From a checkpoint of a small transformer trained on Wikipedia: learned positions.
MLP neurons of a small language model. Each row is named by its layer, matrix (up: input weights; down: output weights) and neuron, and shows model dimensions 0-159. Each number is 128 + 32 x the weight over its row's rms, rounded and kept within 0 to 255. Numbers have three digits each.
Before each neuron's rows, "fires on" lists the tokens most often at its 100 highest values on Wikipedia text that the model never trained on.

fires on: " of", ",", " at", " Robert", " joined"
L15.up283:115159151153089115167130103053121157144122108177092098183137133107120099122134097127183114122107128140163150133107121055093156130070161162157159093120128133190083138155121173111117102073079155130132107176084129127097125074144165156067115155115097135144116123144148156114120133130134133095154120114158138146179120131132108117180073151069151119152108143177135167136080116071138172127127140081137144111147130100038137184122187142116146147167188068137097109042135042095168105196147138
L15.down283:079125142106127123117142169102134130079150094146155174044182172143105122103138112170121121125150142163104146134121121205086128149210112100147128160099107145076122142088108075179147181156071118133144057113127114167114171162066147112180170085144102086108160139178177137157150102124137126095121153119146095101085095072117130129131147095157059115101142123097164058079139115172120089086146120126188138088151112148138129125144149139154121095180079151103138175193181141161114155097093112

fires on: " he", " was"
L5.up185:105136101198132110156138138115172053087108100107146122159105141107152135107082184106128115065146094125132178157079146102132119129145181206115110160098080170144133144151144160107176079078203161080146137114080124042136160150175116116114147135132116120098105080142182113147138173146128108211127094110152121055171061121150140123116136085153184116156109113117137081127186116130104071143151111118112103142184121118146075164067120109126102096147142114158083120101139146126141113152173161
L5.down185:112109159122125182125131111117131133049109117075124140076125160144135151107165133089119177116110176146133140153093156126137123136139084149137175112123105095087099187133138142146101122152091138126106141072143109031119180056186184166105161168160103109147160151165171117109061220094159169099138128153076142164143086088158099097133121105116112125150105101148126135163166101090169216135100084100125148103148106128117139137110093087113224167151178118118106092109102158144112155140106097

fires on: " to", "See", "in", ":", " /"
L7.up587:189148086115147027134169121133110128071131139082142113154067183064113088160128187074154145117162143135096151088123148086083111138095131145169113210124134104113156150176172113139172103196081177110165145132130074160100093100126146125142149128125151082126132124214126162106084115155172105130143098142121149070100126134146108159088070160108135127097083109118137140197149121152177142168123080140197072142097140123106115147118141116087110100152165145106103124106071124126156140117127153
L7.down587:081101139153167145144109084143118172135123144107117065120157156113138152090079107141099114119156165120095130142106125192187137055122115113144117134133180100130102153100119131127108163180140140131130102182122075098087141105106072122099133111136091125179106088114139059106113183182193085146073183142132119135165086160156152108102151101132123174149131154145046083132105128095146088161104156136171090093162126073156078123119146124248154158108149102149144195116144174141090117121157153

fires on: " by", " and", " with", ",", " of"
L3.up320:142106157118113143113222163134103148134083132133138071136126133075093051121172087155108085109156157116155117072111176155126171143106141189117143065057134125166190128178146086133126095102143168128128122107062084146081191128154160136160159169113099136192103105104141145094071160093147126117136137098143128128092130078080155143106111135159158152140105075137133141103136075112162139098152128104225110111126126144103149123123093182143115133077097140150181085141101193109159173142136109
L3.down320:141118180100128123106156128171067179168114156114100113173128081126155125155121113134127144060115112090126119141167091025149113157161172145088163129123119197145146099108132107119135084155143175089095113154164090189110093120107132128173134143112129106108105124212062091165155105187087172141102145053079110104103163237129149163145111120148096112091120119107114049119107130162145117169115118143179133126106111146100108104169117097098104179145094135083133120121144172171118143145107155

fires on: " |", ",", "|", ":", "born"
L18.up218:147145090116143169143160105104097146132094063126115072180155133142147127157118174144100127102056127118108138094133156109170168146147089110099120074163117122140150132082123070120097176187073123155081135100101138074142157136171085105139119154106097149093165145108094087164136180176154163150128193099131154108142155114149096072153090081153100106145236140106103201101115190141168149181124123108118135111144128163072093190128126104120147123102131110117086088090145156077106155075165127
L18.down218:099170171096148132123158109152076110178135155079136095104107168086146107101162129113075105134163083153084100144171150126147125125124186107169151049136114059094075129156088151066138160122137161077146116099146086188111185129097085085154119139142143126162107116143162129091179185139146076097128084157107119114148126174084137103127136072139109135098110148122147140118065143161122137138128115119132149125162174149159160243218110151158150100112144164156116082163098087123114100145119094

fires on: " of", " by", " in"
L3.up542:212118116098141157165199162113096159134116158099159105172167112111133118135072085126091133164094085115096204117132143130103166116128116129133126140123069155162161181136116163060059095148148100122092109132097093166112138074176127101122161160145119133141114096092105190066165121037112130159185130131096111141117160126098097131095086094129119114124119174142122146127150078169163141143134120109202131097130141202088153238141129157097159115129141109095148134125089117129164089113121123
L3.down542:147125132160139098161119117172147073130121145076098092130142139081161164140135154099080107139177115097072159155194092161136126184083176103087136183118170191161099172111160139113130071101125081086093128146126117119132101133150109128145131132153154138152123108197107131117187165096149137138145097087118135106149059170105113108075094175106106172120154158098093150157132093125231139103107125087142190140161129061090138176102058081133136107167118171077099136121154165123105143175141132

fires on: ".", "0", "{", " of", "1"
L9.up610:208183159105087107123134159119145191103102110091143189084130133126161122125155099113123123152132138165152156095135131113194125087095179118111105085177220131111078098124170157102129161173115123179120137151176109087172172132170100100122094122160167132150124128092069089101148187164180108101055102076148118105149144152120107127103095108087110145157108096130072154094166140099142130174067122135124102135133199152110120130098136151045105136117126123122081102132180105087133150117148071
L9.down610:106111121092174151133132166141154132122192162063150117091053199126154098149164142096135130147110153133136126079099124125127134116132154141163162135171112136138162067136152141134130168125094111115100147060149194150080139147107112153131091129117106159154062139102108149104141161130141157063177094168165137135103107105099093151079112163108145130132058132115122053127135147077143082071159129111095138135106190091096122160204116101078080181175161145151182077187123088090127144141179107

fires on: " an", "'", " his", "ci", "anti"
L12.up178:110138136136175136149122060141132134068142144114109151127146134028064147107116111157126174109113141195106084068135138103130080084136114150118059095161169163144093165025118150149145144118175140102138098137158099113149129076156150159133133130097124134142116207083088086128125110169184105168124119175146077137103121182106105159084117120177106121109135121199129185101146108109155115141126106163158091093123179134111085135082168107099138093145185075145166152141132155172108130156131166
L12.down178:133143106162093075087120083119141105166130095182106101109149131198151122104054126094107105141159137137163118152151119109174141142086096118136169155100070164134186082105134174084161144126166139145125160135152123126079103161133093104139120111103102114148138070137174136161149135100152159060133053083100171157090137119097072180216165137091169112142085115128136091155108095159164132129111170089108148113097143162049103137204144114172115150126129217123145160173117111111168135121107125

fires on: "=", " =", " of"
L10.up56:140099145161106162138165143102113120201070127114131125123123141153100114068116172145194131142092111154114130086089187101077157116070118175160052083089126113168120107176120147105148174073092107177101183161100112085120153103192147122151090068131121097152094133135091155120130151118086152112092148146060111192112158127159109120092177090115122118125088108195159169083140155062124161156096127149086144140132153139137140139130119146153130204108147121136084110175128191162076128160108131
L10.down56:111126130150108149162094186140169131112156202083152100143049159076100131120129120127117155097122085094136140177070117200215106134158074204069187104124140154055100108137114155116135150161154123106147067050093138140097075139125115147120211120097074116124117153157115113120138114131084108166111119150128148127155112141137102108089113102156085122124166125149141087099134174167141159147130113192076148141174156108103216097097132122149115137131094147171123145154114119146110116110169134

fires on: "\n\n", " Att", " Per", " Ab", " Sav"
L18.up151:128109059141103152152111136124134127165162053118071116218159118113143131116146110121194126123182163118140105111122072147095177123164134093103156129158134141153170174159172166124125074096127131127139098099097152184113082125202091170163111171110204132132221094108135127162155130131161148081118125134142141155090126111131220144126115163071093132118132138096063101135143138108153138138151096087093147100069096057146179159113109100114116130146126083111141131155142124078136109066132150
L18.down151:166145137119105112127108154086166092135135153070135133132084154106115136181155083116150162093110191114098150071147112170146126171112140137146110142119121101109091144102112098161193142153128106144166170136137124136056086080171078051214131137125070169132085131144196187138137158156123145147107071102050138074162141066104103101179138130129089123101137135132091129105164127084119198097098094122147051137147158177131115111104197139181143143129134117144143144151145109140158149125074107

fires on: "\n", " by", " from", ":", " of"
L3.up19:158112133091104123184233129098090036125045131113088091126059122117160089115171105135101159141180139118163119060122171111116162116147123170144081176077081158135159161207112084100136140086148188130139120067171121167114107097124132080083135142114154144165122114113137126084137153084138115111115132144127111136126099138098200166135081125142139103104064121122177074149168097100159143119177148144129154150139118155095139146146175140197160118162098125119108146147084134109123144101126125
L3.down19:171079156117098147156145166145075198084162203117065129129119102132099148127189114182132144126151092120143054091139119109147127131082127140114120126083116164092184115147133095138116160049065152075148135111146126191155083141116117077170103163135165118115130153147126156120171063127091108063167081177155138107105127112193126197186094117156154108145113123150075105119091157136162171115120135153169130117172145143149136087093146099151086143113146127051136125118122088141162119084156128

fires on: ";", ":", " —", "—"
L2.up627:107109137169120092108090147148114112077171147090143089136178173142064138174124192118154208129113102101088150081120181198114150115068122106152103096094127144093069100130077101116062117135153155127105130111106149172105111148117130158096088118106095137142111134130115157149132098133126163141170128185114101126203149146149094142132125127153128102168113101179057077123164106084139116150145156107131153050135182181128140183106116143163116126158117096156211136082068113160118090172089159
L2.down627:042067116120116105155105101084067118107098129103100158148149092130080164100143187151148170106141104113110121115119148152057169176128124176173104062164064141083150142162112176172147103118125108172144158157113108083076115130089126123131131145112121090144129179148096103147115162123129164129095100127140081086181182129205126128152162091132112142155119100170077103125094121121121154185105175137128120073131140157191098139201101103144164214147110162118109162126095165098166104138129145

fires on: " |", " %", "\n", "|"
L9.up155:135166117079122128122115097098089150176114119093079136147124139122161074070166145098125069193103169126085124115092093100146106163168089157134119126165124098111121123130105112133071090108112129225140135096133090154210149131133086173106131174102131193148138180164127103108079216151150108124115085096126134153155146186090150132055163100123081150107149128162132119164158162081186132202110149157146154117122081109098137118137129110100166127123156103200068094125118143091136156117138147
L9.down155:118122159090139127099106123064112179131114167159164131116078120111113088125201067144098103123057081152084134120103158130142141118187145138126101137095092143101112132059164121142114092092124227099146151153197088153167119104069086060134170138122192136176155108123150178114080190071141111137132099142096114084129149160195141169094176150116125149078101128182184176116132102151112161146096121113141149142151155175156122154118184149111159135143138126115144118140097118135089135097106083

fires on: " to", " of", " from", " with", " by"
L5.up233:116183139113132149163152115082112117172157108138120113147102157149159093128136085148108145127092166140082109090091105075152119114139127093093124127135086115160126074143133130194131153146096190116098123135125094165129106113092174092174140105099164115108100148134138122211133172192183139141051118118106114111135102207169198133115071158054149118101105134119081140134072167169147180092158156137162143118095121155139171142141076144135093168073106165105081168083141096064132197126141161
L5.down233:121131049108097153104115104202172137123170110097145161110125131112160174112211109083111162096100130131155148124174243163068155135115142145149097146146155164138121131108127066125071071145178139136152146166109102134123110132162101157069097060146092110159149144109100109108137131084157079161192116114132098146140142160125095144142169126116144130180140157140160121119166130150139099127082129073169161106144161091153015166101115119105114159134153108125119098120134160156066103086144115

fires on: " are", " is", " were", " was", " been"
L2.up544:152150096082130187067155139142122159127153130117132129124098139114104115160133138013165126074128112108150084124130107052175085076107163151120117151153171125118081089129051116119184097128157123117187151133096086121177124175152119129109125135174144093165132116134155056224116131121174150207124131097128130093125140139116180112096171101102147132118113169143134147134119108138073147149133104118119135118093144130165160091118075137146139083156123203186170138137095046147117115111097128
L2.down544:164157131113110143086127155122082183116127136098114132092148138089066153176127125090094139121141149109124141097155189099080119123103181083135156118112211117157104111091148119176149155095135162099113145139091113123154138112147133131183121113168060148123112207152122122167095100140224124167125117099141213130143119153104162086094159081027113100137111205147092099150132075113114118128130106070097119159133191145112107123114137091141126092099134189133151080116112189171163142119115141

fires on: " of", " the", " with", " in", " a", " who"
L10.up305:203158082136148185140187041151113153096128117089107117165128163124146106140082082112156077132128076166104128141162161104119147120155140173137140159090084164120166145141096122080109218103130079171171165184152107144131158148186083114148126129135153085173127098113162159118103113132135103158126136107177155081109168079128155202112124093135126159103152146144097105130154108129128123066138084145166200088107133131065113135039136110124161116126117058101141119128138161136152078094120110
L10.down305:070173190099137114114099200116155073119172126131149136197104088185123125109169155129161164106103116141074139174164111205143167158074160087083112091189162087059106170136120148146158089149110162131058103084094161154113124106079164099137119147124125155078115180144138124138094165110103110118088112153087137136143120181101155082112109124102161136120123128112185132111121140121069131148130098067111092129160123183148134132087075153176084145115193125123119157134142100160155078165132133

fires on: "\n", ".", ":", "°"
L14.up19:092146123161144115118124087171163209122113178120140175101127108131063133137170158197145131066146112142138048176110087081149102116155158132146114131102172106099179142149143158082119115113090144171176159101124095166140146158135138120169170124123148176100096100122146139078175161080166109148089135085106122122135151128123134176091105122185131125136133145139126159119086124127125152120177080124187105117125131198062163074123192070149094091100078124125048126105139112131068078145166111
L14.down19:091166135175112108108130107133088132091119069150128092110113144116134151119121121077165185104150171085133114136092096103131143172179129101107140136116099117101071148093161117136162162096140130117156108119121129110125158078150208103190056117184164141145120115131179182159194109142094120102118145110203139121105139130136098163121113129159065187109167139139109141162161096109161173123120099183136183089076156107118205059120112086074122149170162091129152160061105120097137170101127066

fires on: "\n", "=", " =", "0", "1", "7"
L13.up483:085092047141130149132144153110129176141087102111108064113059195176129141075101145149132094170131086178131154121161133157197143087116202104120080111090165135140152135183151120111157152089117134181133151156158129129092150143151120128083165087114107137124166185102101066138111210161107126114122097159083124142105146165179057148113110137116089122136179079160130208154129129137144158123113143116140149108146164134108109130109167038099124117147118145123113147143130118089116201114173092
L13.down483:127099192133104107138044181134144143105135138115105145118161125116134134099140204128137134111116065096193096167135064156127118155057065125138111109149089149115146105120089153161116104165129065095161142069140114145125129167151110062117127129071135137133067136148130150155156090192194190103091141174119176178082149125165163133166072159092150180159142121120168167188149120124213196128108132115123136130104097119114141082144102109100088143125078126108145095135131106114118104099138137

fires on: ":", " |", " from", " by", "du", "or"
L8.up582:120177102058114118207124104136083137127177093100142118112109101191112082141172112132089109114118114125088142133089171119187073107118083113124140113089104156069118135127169061071209182136137190170123144180078095112173107100094115145128087176175115113129140152131137120149130142136177111126118153100121197114055184150136143147166055100105157143128169174121125145097112138184116101151120176155138130147181097139074117192117114127103144113135120085170134102128117085140115114095160120
L8.down582:140135111126114132149156132086091166207153169152091096085137122154132122126096107125121128166142119191128141160165155185064147132114153109115140136048150152136160136134130201113127167105127127122137084084066154125133066158143175060163157101104139059132119136126153146141117185091174154166110158140165083177189127090133075123072068124099122138223111124116103114139073178110183085148123084081098094103104122132176110112148142118121114109117146158133116121114145177110122120129200081

fires on: "ly", "ally", " even", " or"
L2.up58:107154099096149134138163143160141110065170128109152127166174189142133129142079121101139125183101094144132068116107133147146082146147150073191127043098132172066133149093144122090140120207141177130149097108122143175108148057127150098075146110130193136138106199166120161140140164160135150121095155193128078131137136095146165174125103156091097124116110104120103144150143076122072118098117159180064151081097173064117143126160094113155187100128160130085121117134109093134128121082075128
L2.down58:138120112099159091124119102141093132131092096098134128098151107141139162109123108141074083088134120097105113173138149138141097126121177159145132176167159139058181204123151097115094166174151163165114088108184090128075132069149127120087134135161149121111083147213090092147104156134127138118070155138159147089113196117147179080149122172165168204162128089067043125121161167136149125111149143158086088138148124107126131124168101120153134119085095183082101094087167121129203155100107127

fires on: ";", "|", " here", "—"
L3.up356:129107134122091098169177147100095185119136094072112110124173115151112085127155219139080103216123125138104101130146139135131184182100129198172165135096113098128112106096068180092134090105123204129073189082095093134121149094125071152114129185142056159116153136121117135097058142119079139094110077156126128149155132137152086129138113150161087165157134168156057163134109117077125098094108136118152108141190122174122178184101136124135150128167136099113146117138149155125166116144104129
L3.down356:088094069174161155123092085132184078125133091143153177134121120129128153150114132194102101088139141085146146117123100083163106138096169057151091096157058229104090091157139187105098122162140186178205150155124116112126089108134186144175180121130193113068139132115093153149138122116124104118107109105116057131142053139101129128119126105111141116151140091143120113134105153109179120130200120134133127129124152142084100123186147214136148145118112164117101144124134132096118130166124066

fires on: "=", " =", " Su", " known"
L14.up617:111108107165130123080069114088111184080161110129114132146112210108162182150156140118178086132154087162149130175163151092134069124141149149087125128166121116145121108171075096189127141102052158169097063122167081089076150139125138092138128113076163172141097153093094119142146158128088041095129131084118079139143120104130115151166115134154117082118171135183138133120173121101143098139187127152112158113118155118074154168162116155158121174147100148070126097139168148072058153169135139
L14.down617:107152089121095149069106153176145139105124146185114107115040167114121167142174162145138119144151107133119119131144111213143122073039094078140147037112109107217109136136185136128106171088150112143111136092140121141111163175132132119148142142107129043115129117160055105141141151137140153133153181121098138118119100127107103108105160202136131144163206123090123086103155145200125106112152097120159098086136121121181130077203127134097097187152113106119124081118125140129122120133119149

fires on: " with", "=", " from", " in"
L12.up500:179158183101129158155112041095103163126190100154104096115108149161192129180129079122104115167140073191098143148092080140178170083158167151089126132125121139125133097181112130110157172157106101159127141154074091116157100114124107125160129084082116101095134160103128133115094130136149156157144169095068134130131111127101156195096088082151130053093130151123087134167147135118168188107126135131201086054138120139136077158096103114152119137080120189157099102112164126168177093103148125
L12.down500:149164061140129149127187132140083171073124146054106128144063131180087110122152156127144157081115123103146142093139172136147142142127129076127100130155174157109098125079177131124086136129168123120101130111128126150139130110119174110054105104181083098143101140203097068168151115046122093179099086166111144168168143166176156158149128137073078151123048131127150108166095096085068165130098126086111160099106151156138133173155138179147125169161135110150105171121163153181124140090104139

fires on: "-", "ut", "s", "n", "t", " to"
L10.up529:135140091119102066113149121099120207075150165123137143116097126127142153086100162129121110154162092184087080136108072197170138055139135079157098111126043094106077124110148125135161148114109132127156180191091070151069152119141101143176111163121140163154145125122025114116070143157159160090094122183144119155133135134119131167168091121089121120168135164114145119094096179148077181133124114141136144142135172123099117162163096124110145111124127187121129052130126111139129188187109143
L10.down529:116150204110123162126109104098117126121113163128083115127086144164128098165134103161193062103060068115075131111130145134120134102135109161095113146134162097093161145110100117112185104049113168125121118157138083112096099085151102128107135124102137163136165119089115168102156121132107116127139166105093151135097168109141096126171081099078111178102137173129196134100172102176168099138154140181096156155098141115121109129170209187132116124114147060155239108160172156142138098073166152

fires on: " and", " real", " of"
L6.up387:142146140138196106095172149076082138079026100128080086112151113136170117184159091113177184121161208135148142096146131104168134151116131176124117138113130155143129122099107164136141143106096146137151078131082086140160158130150134109130201136087145165109089146138120088125065091086111141088080133159131112098049123074156115113105129093157096154082158085164093166149147112097213125156136152160157074147141136081096096107177147112120140145093128171204152106101118168117110129134130139
L6.down387:135146163112147134080188075152125126132179141118143167156135159145115193146076118110097111143134135174147072096143088123074120174110140137131134061102114130136100165149136151114139127123141148063124185066141132144134083153092101171089095067156122099128183128129115140105122096094118118124177083124122134142174126121102096203154168140112117106145093098109092110150129117143165113141050116083099132160098142238157149141107084168102177066161117159114120149068144054130131195175101134

fires on: " was", " be", ":"
L5.up41:175115087145080129169125186165083137126140130087187120133066099121117100179172147047179144068105127125126126120135141093131153116145187174107137144061152108142138119154112102157144140124125129082151120121073073119135148111159131162167169157064139063152140131117132110154188111088152108135116093068173148053114158195140104094141133108137174145148060147153187105109153114158119119154162078130158048097183126136080115109107124117098071134126120155133188102106125148152176121117142154
L5.down41:096151153117196137102154099116035166137113127112107121137129154171120154105186156132137139191147192153187184064110171138174066114103145061140097094170098115158119125054168113152109139124099137155136175177131082131159136144184119099105106110185121138123095142121110100118169117117138134094105113185096089118155065124130118133097121132110122070116145159066115107150084102100140130072119141054115171171168145112142079062174121111174122134104137150088164163126137143172115139153164153

fires on: "'", "-", " an", " also"
L11.up477:163103147111112128092149167077181098122134112110134074152094063082082161058116179128128135138111069136146162097117143166100079127153095157099106102128129191106151100130163101137148127133167096163143089136119088028164179113158114155148124148119096187129143193119083167148133118138167145149125115128130068117152174104120043168124137122154131120102158069148107140124083157120151165086120146098131192100126157095135096132117135092137132136118184053171191206131113145163111136120132172
L11.down477:095123133137117134107164141186175166125135146094113132059145115146122143182084141125069099150153105107210126098145140103110127078077110086150117162154121129134150074105152124154152103095094167134118137091165149097119160160099146091129134072139131117168098098144071133086131100208141171159118217174153175109140153180120104115136131130113163060170047155105135126134163114154119168177084165180059174108110056140132107115126135111138111073105128151084121141146095192120155119140101167

fires on: "-", " well", "pin", "t"
L10.up391:119091163159155119152076176142136155132130155104101120079134134114106184155132110117102100175110165138137122093154141172143149105133138127128156123118130176101192165082184086177168141119128085125092157098125097049120121122185144109102138132127226158174154112104119128086126146075166157189115128131117122128056113144088122097162086112113167128151100150123128084037101147154161149071093154131115101040179066112142131118144091086127151126166153124135142158071167111093142144120198100
L10.down391:135126068120093145134131151147141124077146153154138128095097121157117052093047128143076128131152126102099139133042075068155080200144081146158217113180122174154189138132119139117145144135104123090109080119141116137131165177048107110130140061132149122077118127098131164119151129126099137094123150160101113145175106112164215153113097103160182134161147077106163155140141129154116085119095095153134117145112135166054170135154105156108128112141128090143144094165153159143147145175075110

fires on: ")", "}", ".", ":", " in"
L7.up22:103158165146163170109097087178165163112163199154121099143108135155112118169159129133109141108073081109150100121176118141129168125131147127142107101132089125086142150091084157106122115091075149145193091126128131146140095082179103176162156098106155141127129094082140134100133129150085103140125122089109097157157111136140109153107136143141049143155157130125057161092199134108134055148219121090183054133113173156092133077185100151151148138154166130087119173115183086164068114164154105
L7.down22:113132127177101122100116166088113152144141133160106112157137171072084108061093126151125174118112046149156101159111113106161151132140062118132111060103165131071112176171132139115095142161138081151154068139144097143134159095184175142140138189156138042079172149116167142111084170132118073121126163115122147155152102153070168109140115185099122120064171130097146154132127095100122192188221120090151112125133109129133131211105132122110085099121131120157129163166152128110139138163133110

fires on: "–", " and", " States", "-"
L6.up161:144121109065070119156065111131148107114137135214155189143112093111133146118208102147161142112090124160052106128118158083149135130108154121163106136135124173076150112086141162100078150121068147151183121093140088132138154136070111156173151126148133164119136062192157079163137157164209120130118139172123157139116101186131136121149158063160119170168148145097079188158083160122094094104108121103143110154104158170106130113137108190132153095110116142132099102126086115135096068110081095
L6.down161:092109071106126116159103158098093108059130100116134127163164146138133000098156160112140114191105169142154146113137146116125179136174101121126147135162133137132123067159160080139126175204131121150154083119096132133134151116089161115125151177095148147133071153098093138109063142177148135142098052105137146122092145139148159176166052159135091128105119078147148119113095108109132124133148195119166123132086134046165148135095133136123057130142140105182144166159106114133103121162170188

fires on: ":", " of", " and", " the"
L5.up2:131167109188109090148164080091096089080083116118142088163125098105176086119184150182147092083145120118101160136100137143118103119134166160142128082116084147152138140169136120143203098155168181080160152095096129138094156109155097123135195138167162156155109112118157162110138211117152154171159070137103083117128071089108158174159108162146131150204114143132168112147155117117101117130139119102152069122108141132094124123125089127087116149147130092201062100054055159121088137158123098
L5.down2:165129081113140124117110081057201125071151098159145112143032123139120188151123144100161174110097107072121143140180095123151199125072095153191141095137126102114157122165111147120151128124106131084105082091191113091143139122159128178118110116136151138165065141107146150148135157127160145124167114092131166160139099096153173150126132092158137086083079131149191117118166126106121098142131115113196101109143096076136094157088087128133105093201166162178089109111131145171143157104047121

fires on: ",", ":", " |", "/", ".", " 1"
L12.up615:163157151161156100085148113117101177094066136140108104116119092189097110183114165090140101113085174127085139119091118088167151146175137095214098148106203119127117058118177136116171092126099137125155178119123077183103140167165177094100079047137123114142083122114127071143073185138072115142110099136114157090158095123120085151150133130132129134132119061130148146148100139176163142155121119143160067114120165084109186126176181123144112095144118116112095079149177147128114142171156135
L12.down615:087095128125125096097107193175191107105119149117176131048140098100106158129119049120121093130108096133169121206188097130070195123164170111145154156108121140110153184115058184134139133143116128148153143171153105128101148073117127084102120117104184145149127154129124158104147141084105112110150119140162111161053134172144108076071151155167123125094162123161130141114183102071138113154179095139112102149087147131147161114125082102136091196129144094094185175082111137065133113122151119

fires on: " the", " and", ",", "–"
L13.up132:179077176137086152137125099127132128114134168132149187140137112110152201122143128130143152094108135138081127133144129101109083144138191137078101058160134206057132134080134139087132147139062175167159133137141164118104080154107149090088084167108128157100151111073089099172080132067160184139050114148127151112147194118108101134151112118095105126074206129080076097145135155153145130089095134156145086139096119147107141152145199178110139146158153184117112106135115152171115127121096094
L13.down132:127182096076101096164156179114069109160190124142139093163068114068119135142076135123094171146090135121157141114151104148082111146143122077100140130120110166166129067172171108151113193147136126114067101132101097147124159146175177161088198118131074068075122133119121135154169100117130119119143153097148173144131103089110146119087168115103146190102106142124159135153061210164117105141146103098113103162162106103160089196125115110136192150103156098089132147155142073161102141161078152

fires on: " with", " for", " a", " in"
L13.up141:186083097109087125131157060117106106105160115144083127143135124138113182100131183101106147143153124118082180161078126143191161038154140148199141151112163135080128101167128120148135108151125107187160067184108095155086145115121116139123050112124179111111186115105127103145066126141162138143122144095107133119054147132108144135111085116135089081136151089174127116084161170164174160104163141126133148124088110125131198107162092070130139187066133121091071133168170162119141113090126128
L13.down141:111164140104133174167183228117186130164118091162140123168088128143131091130168113131137092113171186118165156114083099116075115209074077122136140161157155126185111149088146117079091147128154133129117129083034160150204082109109156154093176149110074074096119173159136136103104161153134114104104134147135165146130102133134151147139144155110163230114106123105104125109044116148101117133111105098127140124150129105136088144101109178124120082150122094110087129099125116140088157135130182

fires on: "'", " such", " also", " other", " various", " not"
L5.up198:156088139096114104084126102173109139143086101135144162105178082117074106092144189141142114123113093140095098169140149152140134117141098135092038100135142214112159177125101114151143098120152137151141150114121034076147130083076143190157098151163094173090125152087153151123130143134112123167109107111199100141201154114080150122097199126136146164183181136125101124079172133087057092120116120085096133107124129159133119082189140120121144117146128147093199116161133175146143163117152106
L5.down198:113172123143155137174115136118209136144141135091148132117132138181178137102091129098070114142178110147158156071206142136087100111111138161146183123135127143121104130153132133132102125093174112078079111119120170091089078113102094066157093117095103083132150090082105041128155115128161155139118187163137175132091162143186146162150116139107087110083102152159196177118052120155188037108143100130117167129076125118144143144126140188189134102123111103177133135097097104135150110131143116

fires on: " of", " film", "s", " album", ":"
L5.up83:170135069166115152113104156145141144145128172105148075083140124136141098240119147131158087116151164143108137094069172078131180080210131180142107168130135157108149149167109119161160145093113154121154095108081116164158109055076146092093151114126114100139087163096168083161147105129141133102117111109097137112160079178105110120089169128152121138138158133124136141119196117189118145131120124090146105103127142115121122141110176077066030149091148103129096099124130099189089157135062141
L5.down83:125151189090137107145063107171120165153130079206139197158151103086143158101149112124103154130069109109111082151058098139095125115125156126183098097118150133150101151109113108120085143123163170137206185125103119055161118113070123130113143160122128138104171171117161119144133086076084100188105161074116167143150120133141119097140133144122101120174115086055158134148112129109142074088150107138143069153189080183124194084197130099155155116113125158132132090136109160110172118143108110

fires on: "ly", " South", " currently", "ally", " Great", " of"
L3.up108:133103106123185086157093090104125163103027137115100173136204128117116117216130139139156085135105094141078105172116158142108135160171082072144099141063071140116130105127171096149122085085115164139131118139123206134134173081155151099092097140093118147160134180058106126086142135141140195097142149176100139144104150104131136147122103107147130146141104144106066149177139096054118187130132159139168123149168146120115116123127168081163156079092182131175141132116170143122108091094149150
L3.down108:116096118112207062146073122193138174168144127089109185171163122076133117136085100188151032085191142094167136148115094131153142106138091134144087147108155110067122181108170128169110094107115115139150124125132135147104083072125124161080150107116136124118149113090141146124131113138165040120112153117142106095125129098155119154203135103182098191158102138124127114154165179118162164153116070128146129186163083138120120114085155091115167106119168149053139116128155169149127102092137159

fires on: ":", "{", " (", "^", " of", "2"
L7.up271:122158113126104125166075104168095156102131137106178124086091131176166108103141140054154105123115107166234133078105156131076168122119148190189141151110129151192186093111090173154106141093135095136128087164144102136146140107164112060176100141144176098121204122186137141193143110095140131142088092106143152103136148165091093113071085125138106065113075066091126138084115115077126099150137145162165096183105141157112160141102159079149122115126111153138114098171151125128115107127151113
L7.down271:072146137111133091121102148169108188155171126103169094139098135136135145162139162053166106147134171168121112166113150083092083148150192149161169127107084139158132128073110174103116168148188176148105155107201117101094118099154089054126122153103164099108126110120131134122143164089168086126129136154099121108109119120152137132154074137076151081098091130112106104168160181047146155124133170095160058164147181091149081123110158130104082101112209161177118115126177131109111076136153107